{"n_layer": 11, "d_model": 512, "n_head": 4, "n_kv_head": 1, "head_dim": 128, "d_mlp": 1344, "vocab_size": 44503, "activation": "swiglu", "norm": "rmsnorm", "norm_place": "pre", "norm_eps": 1e-05, "positions": "rope", "rope_base": 10000.0, "rope_fraction": 0.75, "qk_norm": true, "attn_scale": 0.108, "bias": "qkv", "tie_embeddings": true, "parallel_block": false, "init": "uniform", "init_std_qkv": 0.0251, "init_std_o": 0.00535, "init_std_up": 0.0251, "init_std_down": 0.0033, "optimizer": "muon", "lr": 0.00922, "lr_mult_o": 3.0, "lr_mult_down": 2.0, "beta1": 0.95, "lr_head": 0.00636, "warmup_steps": 0, "schedule": "wsd", "decay_fraction": 0.569, "decay_shape": "sqrt", "final_lr_fraction": 0.0, "batch_tokens": 131072, "seq_len": 1024, "doc_mask": true, "z_loss": 0.0001, "train_tokens": 797200000, "steps": 6083, "dataset": "wikipedia_en"}
MLP neurons of a small language model. Each row is named by its layer, matrix (down: output weights) and neuron, and shows model dimensions 16-79. Each number is 128 + 24 x the weight over its row's rms, rounded and kept within 0 to 255. A neuron's up and down rows have the sign that makes its largest values positive.
A block is one neuron, or neurons of one layer that tend to fire together. Before each block is what it responds to, as a language model described it from the Wikipedia text at the highest values.

Responds to: Place-introducing prepositions. Prepositions and connectors that lead into a place name or geographic feature after location verbs, e.g. situated on, banks of, headquartered in, moved through.
L5.down1308 [150 120 146  96 112 103  98 159 142 137 101 130 156 132 154  82 154 144 112 144 123 132 178 156 149 161 136 111  82 134 114 125 122 147 133  90 141 134 104 101 146 131 132 113 134 136 150 117  97 137 163 109 118 136 126 128 123  82 100 159 149 143 110 123]

Responds to: Prepositions following verbs. Prepositions that open a phrase right after a verb or noun, strongest for under (under the name, under the GNU license, under fire), also in, on, with, of, into.
L8.down643 [128 172 151 116 123  94 110 129  99 141 125  98 101 132 120 122 122 130 156  94 101  84  83 101 109 159  82 138 141 152 126 113 107 130 170 114 152 134 102 145 115 114 126 107 104 139 111 137 133 129  98 116 145 120 161 164 168 127 133 120 140 113 114 111]
L8.down827 [124 102 135 113 130 102 161 118  89 158 107 118 103 124 142 165 142  95 120 122 135 124 111 107  45  96 176 177 124 122 164 157 130 135 171 152  75 130 121 141 138 124 123  88 130 149 139 141 119 157 117 104 118 111 112  97  99 155 120 132  98 122 100 105]
L8.down964 [137 101 142 129 134 122  98 102  70 139 106 127 134 135 130 179 131 127 154 168 121 145 132 148 122 139 103  63 140 136  95 103 108  84 193 123 168 140 117  94 125 144 171 114 142 107 108  86 112 143 123 114  87 115  94  89 121 119 151 131 111 159 124 118]
L8.down1283 [112 128 125 107 134 119 134 133 150 123 107 128 109 158 130 140  81 101 159 104 104 104 150 160  94 107 150 184 159 159 100  99 126 137 145 173  98  96  79  88 110 111 119 163 146 147 141 162 120 126 164 118 134 122 119 104 144 134 196 131 133 148  99 146]

Responds to: Multiword preposition heads. Words that open fixed phrases needing a following to or of, mostly causal due (due to injury), also According, As of, amount, population.
L3.down142 [151 129 158 112 143 119 116 117  68 119 112 161 120 149  87 121 140 153 102 173 118 144 166 105 113 127 107 110  97 136 118 128 135 135 116 156 169 129 125  83 116 100 159 148 123 117 118 121 118  90 127 140 123 128 147 110 157 149  72 127 148  98 151 149]
L3.down143 [183 133 127 161 150 119 145 131 111 108 120 117  90  89 104  92 121 149 123 148 127 158 123 124 126 111 126 109  99 121 112 133 182 156 124 118 169 137 156 104 137 160 143 105 120  92 118 158 110  99 129 127 112 157 142 115 126 132 137 135 121 107 181 131]
L3.down161 [150 127 138 109 157 153  99 121  59 143 152 136 111 143 130 101  98 130 159 123 135  97 160 194 135 129  93 137  94 107 125 155 159 135 158 152 130  87 153 153 128 127 114 138 159 102 144 125 103 132 133  99 156 164 109 129 153 131 105 104 120 157 140 115]
L3.down257 [133 144 129 144 154 121 100 137 142  96 131  83 138 103 120  92 142 133 135 143 146  82 112 178  93 116  83 104 151 148 169  92 141 136 164 145 128 157 136 103 153 138 163 101 119 141 150 133  98 187 148 113 147 130 153 138 120 171 125 113 111 152 138 162]
L3.down398 [148  92 154 135 185  86 140 131 148  68 120 108 102 128 121 149 162 130 181 101 136 100 149 119 150 135 102 212 117 122 160 123 151 121  87 145 116 134 114 140 121 108 144  84 151 141 120  95 148 133 157  99 100 114 125 121 133 161  91 135 105 152 121 143]
L3.down490 [138 140  90 130 156 169 130  80 113 125 137 151 109 129 136  96 122  75 128 167 132 171 174 148  89 143  95 161 134 112 141 128 154 120 116 102  84  68 132 130 132 166 158 122 118 167 132 106 107 136 129 151 123 127 132 108 141 116  94 123 126 100 137 185]
L3.down567 [193 134 159 127 124 140  86 125 140  80 130 150 145 116 135  94 128  70  73 165  91 119 124 114 166 111 174 102 110 149 135 127 114 170 132 150 115 110 130 144  99 155 135 143 117 126 125 147  91 105 149 125 156 138 163  95  99 181 150 113 132 135  90 134]
L3.down598 [135 146 160 146 127 119 168 151  86 103 149 138 125 167 140 128 147 125 110 126 108 114 148 173 114 121 183 107 150 160 144 153  87 167 119 170 142 105 138  93 111 116 106 105 121 126  75  98 111 143 143 132 166 179 100 110 117 134 116 123 130 118 113 142]
L3.down607 [124 130 156 163 145 117  91 144 148  95 110 160 122 161 154 123 138 144 131 113 103 123 157 148 115 103 113 149 125 103 144 134 138 150  70 139 157 148  82 167 123 137 142 119 134 153 169  95 139  99 134 140  99 174 132 157 181 121 150 128 153  84 149  94]
L3.down664 [122 140  93 132 126 121 153 140  86 148 153 143 155  91 147 157 119 144 111 134 108 124 111 130 142 126 135 138 141 160 125 123 131  89 102 148  89 126 148 115 157 112 121 139 122 131 131 164 110  99 150 137 141 107 112 134  92 118 119 163 124 110 112 115]
L3.down673 [131 107 113  73  99 134 132 139 115 112 117 151 119 114 133 123 117 127 138 115 143 113  84  59  90 129 132 116 126 129 123 126 190 112 110 139 124 114 122 142 136 180 136 135 146 170 138  95  97 135  89 177  88 149 110 133 129 156 153 131 152 130 112 157]
L3.down686 [160 128 148 159 110 106 123 132 109 147 100 146 103 120 165 112 107 136 102 135 109 125 124 158 146 140 131 121 153 161 112 171 149  86 142 138 130 121 175 163 155 116 124 121 110  92 148 132 125 127 125 116 146 125 155 157 159 158 133 132  70 173 136 182]
L3.down923 [144 159 102 145 109 155 113 122 118 165  77 130 129 113 101 156 134 141 137 152 178 159 118 170 106 128 113 121 153 133  89 121 155  74 124  88 138 155 122 129 108 142 124 111  88 182 170 113 130 172 164 107 138 112 159 148 147 121 158 132 102 113 125 119]
L3.down1154 [141 101 181 133 157 130  92 124 127 110 106 102 146 121 137 109 116 140 109 119 110 121 162 122 108 135 111  91 143  77 127 123 114 119  93 129 116 168 135 122 122 115 149 121  81 115 181 122 160 141 117 115 123 113 164 137 184 151 110 165  92 108 125 103]
L3.down1199 [175 127 150  80  78 171 161 109  91 149 109 123 179 131  93 114 116 132 120 110  82 158 130 121  82 121 128 144  99 119 154 168 101 126 154 114 147 136 163  95 124 126 141 110 166 110 149 126 121  62 133 144  79 186 126 125 177 119 105 110 102 111 154 106]
L3.down1211 [115 105 150 142 144 126 130 119 139 114 150 140 151 137  80 124 115 138 122 120 126 108 159 114 175 109 113 120 107 154 157 186  99 146 127 139 102 126 120 104 112 132 122 133 106 117 119 141 167 139 137  94 149  99 120 169 137 127 159 173 139 136 152 115]

Responds to: Spatial "of" and prepositions. Prepositions, mostly "of", after a location or part word, as in west of, south side of, banks of, or near, linking it to a named place.
L3.down59 [134 147 168 103 158 172  95 130 108 153 135 158  93 102 137 156 148 148 102 132  97 144  94 116 164 140 160 116 127  98  99 133 126 129 146  98 127 112 122 157 164 127 121 153 142 128 169 142 159 178 135 134 144 138 133 147 123 157 126 148 146 102  99 110]
L3.down63 [ 96  91 145 127 113 110 101 206 146 164  96  92 104 196 134  78  99 164 167 114 148 114 142 127 139 123 132 108 115 130 139  91 138 120 125 105 148 123 126 161 117  95 121 126 136 136 105 123 122  74 123 120 185 142 136 117 166 149 128 127 106  83  94 169]
L3.down96 [132 123 146 119 124 188 101 158 101 129 123 152 107 130 172  98 112 101 127 141 131 109 154 150 157 154 153 183 190 116 141 130 122 140 147 129 139 136 106  87 113 134  93 126 157 103 118  61  75 130 128  90 159 138 139 126 151  94 104 112 106 123 103 164]
L3.down153 [137 166 138 126  96 153  99 175 147 144 107 166 108 136 156 161 143 113 111 121 185 149 136 160 150 107 139 152 144 128  92 126 115 105  82 162 131 102 121 153 110 156 138 123 120 136 134 115  90 114 158 142 170 130 110  95 158 107 139 127  76 121 100 177]
L3.down165 [184 107 145 152 113 103  98 121 120 132 120 153 153 133 145 107  87 130 157  96 116 122 164 120 131 131 128 113 164 146 137 105 124 127 113 116  91 155 116 141 128 112 101 148 131 135 142  77 131 111 118  99 130 118 136 141 128  48 106 119 112  91 101 128]
L3.down338 [126 132  94 122 136 108 139 126 112 119 113 131 125 145 126  84 140 133 173 114 140 129 127 134 145 128 115 107  90 144 115  79 122 135 119 143 155  80 103 118 202 190 109 128 147 119 140 134 125 124 157 148 118 121 122 144 141 130 130  64 125  81 120 124]
L3.down354 [129 104 132 129 147  94  84 139 197 140 125 133 106 105  94 120 121 119 158 163 134 121 126 141 139 166 164 104 130  84 194 117 100 120 151 133 140 117 103  98 142 111 140 115 153 148 129 147 105 125 178 143  97 127 111 132 129 153 159 123 109 155 114 153]
L3.down389 [185 103 107 136 116 158 100 111 168 100 152 141 127 111 109 155 147 111 144 147 139 123 126 129 148 116 115  82 104 134 174 118  84 126 130 129 137 131 109 102 145  95 105 146 140 126 117  98 113  84 158 121  87 123 114 126  80 127  89 125 109 137 129 171]
L3.down418 [122 135  98 146 117 107 121 102 118  81 138 126 169 106 125  97 135  97 151 142 108 131 144 155 124 142 117  78 117 136 176  84 143 125 112 117 140 121 122 140 120 155 108 164 108 134 111 158  83 113 153 146 142 112 107 110 110 134 137 157 152 108 164 110]
L3.down482 [ 86 154 122 103 122 145 106 161 113 130  93 128 133 131  87 118 133 108 152  92 130 116 143 134 143 116 116  94 109 133 143 136 123 111  96 120 144  61 128 108 140 189 129  97 115 104 173 133 170 105 181 117 112 108 107 144 164 125 103 150 143 108 143 140]
L3.down582 [ 96 106 122 103  87 139 147 134 186 143 100 146 149 164 147 142 119 113 105 120 127 143 155 114 142 116 158 111 171 109 156 131 124 118 121 118 111 165 115 119 139 156  96 147 142 138 117  89  85  68 144 187 136 131 110 137 113 179 123 129  95 154 174 141]
L3.down747 [105 110 103 145 118 128  68 111 137 102 128 148 145 125 138 157 100 138  69 131 137 112 125  75 124 147  93 171 130  93 110 118 138 104 142 146 119 108 116 104 112 128 122 121 127 161 149 135 151 119 175 137 105 163 143 122 149  96 145 114 115 156 126 101]
L3.down930 [133 126  92 133 107 123 136 113 148 147  86 135 128 149 153 116 122  98 137 129  94 132 119 177  94  96 114 146 136  96 130 127 119 119 192  91 152  83 130 105 130 100 151 131 161 146 141 132 170 134 113 123 120 144  71 100 105 114 148 121 147  83 134 128]
L3.down1067 [ 99 139 106 105 116 142 132 160 111 109  80 140 130 109  92  78 182 127 141 127 145 113 105  66 163 153 134 129 111 109  98 140 119 133 101 129 142 159 139  94 132 147 119 140 184 134  93 113  99 151 130 118 182 127  98 138 153 166 137 140 150 121  88 129]
L3.down1105 [147 151 169 143 125 122 134 103  79 138 104 119 158 118  85 115 136  82 162 137 148  92 135 106 158 110 150 141 123 142 165 140 141 120 112 142 156  96 115 161 174 142 114  73 130 119 110 152 117 136 131 108 130 119 105 118 141 121 142 136 102 122 116 157]
L3.down1241 [ 91 181 115 135 110 150 138 134 168  99 118 108 137 109 144 125 115 146 161 117 109 133 136 139 144 159 150 124 118 151 145 114 122 129 163 118 166 100 108  92 105 138 146 118 109 122  94 138 103 135 148 112 122 173 153 121 114 133  88 111 135 148  81 113]

Responds to: Heading closing markers. Closing = / == / === marks ending wiki article titles and section headings, plus markdown table separator rows, e.g. "= Casino, New South Wales =", "===Synthesis===".
L8.down172 [140  94 134 143 150 103 127 186 112 104 134 132 144 135 117 116 136 135 149 160 109 107 122 101  95  80 112 123 149 166 122 118 161 117 125 103 118 107 110 115 162 115 124  95 109  93 102 125 105 161 156 118  88 105  98 111 104 112 127  84  87 177 117 132]
L8.down787 [157 130 142 136 144  77 131 140 175 111  99 111 129 135 120 114 101 129 121 136 143 115 112 130 129 132 147  97 126 157 150 103 110 129 113 136 146  66 103 148 112 103 169 127 113 142 133 104 105  91 181 176  92 122 147 154 143 107 134 143  64 144 163 130]
L8.down809 [102 169 105 160 160 165 121 123 114 104 126 128 149 158 135 107 128 100 140  95 156 122 104 150 131 133 135 144 125 133 174 107 120 112 150 110 146 100 149 126 160 101 107 128 137 103 110 110 145 119 129 129 165 146 191 160  95 106 115 121 165 131 156  62]
L8.down1079 [107 139 123 119 122 125 160 136 103 121 132  92 117 164 145 128 155 156 134 167 112 123 118 140 140 149 124 179 127 111 180 118 158 136 110 137 175 105 145 113 123 168 121 113 129 116 136 148  98 104 100 139 123 120 136 101 149 131 145 116  92 151 119 164]

Responds to: Words expecting "to". Adjectives, participles and prepositions that normally take a following "to", such as due, similar, identical, related, compared; it also fires weakly on mid-word fragments.
L5.down182 [138  99 161 112 116 121 123 127 100 112 148 107 127 131 153 113 172 109  96 133 156  94 151 148 119 121  98 144 110 126 127 165 153  55 117 116 129 128 123 133 135 106 160 152  72 111 126 175 131 148 152 173 114 126 100 137 134 174 168 139 129 140 116 109]

Responds to: Recent year tokens. Years, especially recent ones like 2026 or 2024, at the start of table rows or after "In"/"the", plus the closing = of article-title headings.
L3.down126 [120 109 138 133 144 138 127  97 110 105 183 156 134 134  81 125 108 117 131 116 137 120 186 101 128 101 105 108 116 149 144  98 150 109 116 113 137 151  85 153 104 109 117 133 113 139 136 158 134 140 143 121 134 128 123 129 151 126 109 202 144 120 113 159]
L3.down134 [130 134 150 104 112 120 162 151 105 104 106 118 139 149 125 122  81 115 158 118 131 140 145 147 151 137 167 138 125 127 147 126 138 104 176 103 146  85  99 142 136 129 125 138 142 133 141  85 133 117 178 124  95 167 114 150 131 137 109 101 123 135 146 104]
L3.down181 [137 126 135 147 146 119 116 115  95 111 115 131 132 107  66 102 131 151 131 148 141 100 158 113 154 105 126 116 117 148 116 109 101 168 130 121 187 128 157 103 105 149 132 138 135 148 108 145 140 127 118 103 119 109 138 137 159 151 156 127 141 104 144 135]
L3.down304 [115 128  96 151 116 147 131 127 126  83 151 134 128 120 127 119 125 120 133 140 151 104 172 142 118 127 139 114 191  98 164 145  90  95 140  75 133 109 163 129 166 117 176 130 133 153 175  78 105 116 154 129 123 107 116 146 156 120 116  87  95 133 137 108]
L3.down377 [124 143 149 121 143 115  97 121 123 120 118 154 112 124 132 125 128 134 132 127 127 145 143 145 101 152  86 168 136 182 118 106  88 141 132 131 109 158 128 165 102 123 154 136 116 115 156 127 115  72 139 131 109 149 148 113 110 167 167 132 130  98  90 107]
L3.down733 [116 159 130 116 131 148 136 110 122 123  82 179 132 131 136 127 128 118 124 122 158 142 117 124 124 160 107  98  88 173 124 120  97  95 121 150  97 106  84 138 135 176 114 146 151 103 134 151 174 114 155 145 144 145 112 129 139 137 124 136 141 117 152 150]
L3.down779 [121 130 110 139 109 130 108 128 136 126 146 122 151  95 134 143 120 127  77 142 125 149 143 106 135 140 152 144 151 124 126 165 140  83 132 182  95 139 132  96 165  93 127 106 101 150 106 123 105 142 108 130  83 106 147 129 149 125 107 121 108 142 135 135]
L3.down826 [138 101 176 137 104 146  88 122 127 119 146 107  78 137 152 119 131 122 137 119  94 159 137 120 109 170 158 145 101 113 139  73  89 128 121  77 137 142 125 116 137  89  99 108 124 103 124 103 124 142 134 126 142 123 119  92 156 122 138 129 140 168 116 144]
L3.down832 [105 135 133 102  87 132 131 136  98 124 156  99 142 133 142 125 150 126 147  83 126 110 154 119 113 152 106 131 140 132  69 109 160 107  80 120  74 105 135  91 172 132 101 106 142 105 113  97  93 165 105 181 127 167 122  84 114  67 126 143 123 151 121 159]
L3.down842 [121 145 150 110 127 118 125 139 159 123  85 110 160 137 127 121 159 135 161 156 122 109 121 128 151 121 133 135 137 142 141  98 127 105 152 163 101  78 140 106 143 103 103 100 138 151 119 130 173 120 125 176 147 128  95 103 128 103  99 113 134 105 124  97]
L3.down951 [146 102 142 102 155 103 100 148 128 120 151 105 125 139 131 137 149 113 150  82 141 118 155 140 120 110 170 113 133 133 106 131 115 112 124 143 115 138  99 111 130 128 124 138 114 105 121 103 132 115 121 129  96 133 125 111  65 130 108 128 141 148 122 134]
L3.down973 [144 111 146 125 124 159 120 145 185 118 122 114 137 154 103 127 130 122  98 111 109  96 152 145 122 132 174 142 121 175 113 134 105 157 142 130 126 154 154 118 123  93 129 153 136 101 215  93  94 112 121  94 116 140 160 118 137 105 125 140 102 100 128 141]
L3.down1144 [130  96 159 109 124  97 132 110 127  82 155 112 112 179 106 164 153 124 117 133 106 155 126 118 142 196 122 126 121 114 133 130 130 119 149 137 141 155 114 143 118 111  84 128 160 164 159 142  99 106 123 104 140 107 114 140 139 154 187 115 124 154 125  92]
L3.down1166 [115 193 107  93 126 126 101 144 152 156 124 171 131 176 133 124 140 162 154 149 122 106 126 125  98 130  95 126 181 138 107 110 144 143 117 136 107 103 157 111 132  88 111 186 123 112 108 122 116 108 118  78 121 135 135 132 152 139 148 131 151 157 131 138]
L3.down1273 [130 140 122 150 120 124 141 151 153 111 100 136 108 102 178 104  92 122 141 138 151 113 137 114 132 120 141  77 127 102 148 107 147 142 141 125 151  75  97 153 111 130 116 102 117 126  87 145 209  88 141 130  79 106 104 112 142  85 118 100 108 144 157  71]
L3.down1332 [172 120 137 133 114  95 124 111 137 133 155  88 125 155 137 112 161 167  98 132 103 147 156 154 166 148  76 142 130  85 115 132  99 134 143 115 135 124 121 151 117 119 143 136 121 137 143 162 161  91  98 149 106 113 140 167 158 136 109 116 107 103 139 116]

Responds to: Table first-column separators. The pipe just after a table row's first cell, usually a number or No./#/Year, as in "| 1. |", "| No. |"; also odd mis-/un- prefixes and line breaks.
L3.down29 [118  66 129  70 133 136 121 136  61 117 137 125 185  72 114 128 145 146 174 104 105 145 168 143 122 119 161 183 115 147 124 122  84 124 147 129 152 130 135 128 169 126 134 160 132  76 145 119 148 145 109 157 124 117 104 124 110 176 156 133  80 140 114 142]
L3.down82 [ 93 105 140 152 133 169  99 146 106 135 101 143 111 151 129 145 153 122 119 120 170 137 158 118 141  89 129 113  78 116 138 114 130  78 104 120 153 141 100 145 119  99 110  91 127 129 133 107 148  56 119 123  97 133  99 128  95 158 118 150 138 158 151 126]
L3.down90 [144 132 123 131 181 150 161  95 148 112 149 101 132 123 101  92 125 150 135 113 156 111 145 126 151  95 154  90 145 144 128 138 114 194 133 121 107  82 118 111 150 106 165 128 182 123 122 101 124 127 145 171 176 137 155 141 123 122 132 118 111 118 132 141]
L3.down125 [108  91 138 147  84 195 112  98 126 131 107 146 170 143 132  83 141 127 134 146 154  90 138 111  91 146 175 127 107 167 102  93 188 108 105 150 143 121 117  99  83 103 103 103 134 119  99 143 157 112 147 124 142 119 160 139  93 157 162  39 120 127 130 142]
L3.down223 [154 154 134  96 102 132 129 125 115 135 121 126 121 119 111 119 127 145 113 131  99 142  76  95 121 133 186 122 114 152 130 122 143 147 100 100 101  76  91  94 155 120  99 130 128 145 189 110  99 109 123 112 113 160 166 146  93 170 109 115 123 163 122 116]
L3.down339 [128 117 107  93 138  80 136 129 122 116  95 134 142 120 123  99  98 158 141 162  91 181 122 124 119 139 153 120 118 125 118 143 126 132 156 105 109 192 135 103 124 137 136 132 115 184 148 129 157 137 112 109 119 100 153 108 130 118 107 105 104 117 129 122]
L3.down341 [154  87 115 150 117 113 104 170 128 135 133 103 110  96 108  90 122 105 124 125  53 132 141  96  97 133 143 131 152 125 134 146 152 124 140  88 102 134  90 120 181 102 125 138 123 139 103 127 134 140 136 151 118 114 191 150  96 140  98 111 163 135 140 150]
L3.down572 [110 132 100 137 131 102 137 139  98 136 113 150 170 108 112 115 116 121 152 180  76 146 132  84 119  80 130 149 137 122 139 157 135 115 144 165 133 113 143 146 132  75 101 116 152 132 132 147 118 133 102  53 122 131 158 115 144 132 110 119 138 104  73 157]
L3.down758 [111 128 143 133 112 122 140  92 110 124 128  96 146 125  88 108 100 104 132 129 119 165 139 130 116  72 143 117 173 153 122 131  98 121 132 155 149 101  87 116 152 119 118 165 130 134 131  87 102 110 120 145 171 126 147 150 160 118 142 124 123 104 138 134]
L3.down961 [124  88  89 140 126 131 125 111 175 100 152 160 116 113  77 110 118 121 131 112 105 125 156 117 167 128 136  71 110 149 176 120 143 122 167 149 119 152 146 145  92 108 104 101 159 170 150 133 126 102 139  86 121 142 141 123 171 120 159 121 152 105 135 126]
L3.down1207 [129 130 102 106 125 148  91 145 132 106 116  87 122 140 118 141 124 120 138  74 158  90 124 114 135 114 172 141 127 127 134 140  86 148 117 130 138 134  88 125 101 145 108 131 118 146 146 137 120 146 155 102 172 119 187 125  98 134 166 124  52 138 130  72]
L3.down1220 [ 98 136  77 108 147 127 117 155 109  78 139  91 110 139 128  88 138 117 210 108 123 118 116 155 129 123 112 130 114 153 149 139 102 136 105 134 170 131 119 120 121 125 102 158 113  87 120 152 130 114 134 117 128 157 138 129 118 158 135 154 153 134 133 107]
L3.down1264 [138  99 113  96  85 143  80 116 128 115 142 168 168 130 128  98 120 160 115 142 135 150  93 110 145 104 124 102 154 126 106 132 149 155 141 176 133 135 152 126 115 105 122 160 143 136 118  61 116 156 135 114 115 127 125 121 156 128 129 155 133 128 150 126]
L3.down1292 [115 140 101 182 112  99 159 110 159 138 108 121 132  99 118 154 150 107 145 156 162 112 109 117 113 111 143 109 122 135 125 108 132 114 140 113 108 119 100 136 109 107 120 171  98  91  92 113 126 108 136 102 131 134 154 181  98 134 122 125 101 169 118 148]
L3.down1310 [ 90 119  90  93 147 173 123 124 150 136 168 120 151  82  58 143 140 104 117 157 135 133 114 135 108 107 166 124 160 136 141 133 133 103 143 149 129 112 164 155 207  63 120 136 132 108 125  97 133 114 151  73 139 155 127 116 174 140 139  96 111 146 148 134]
L3.down1325 [109 149 115  83 140 105 126 132 111 123  98 126 120 125 155  81 177  84 102 161 158 120 137 150 150 129 147 119 152 111 121 147 102 116 116  94  55  64 137 117 117 100 113  85 136 139 149  89  69 120 129 133 148 120 147 152 137 145 129 127 131  91 151 153]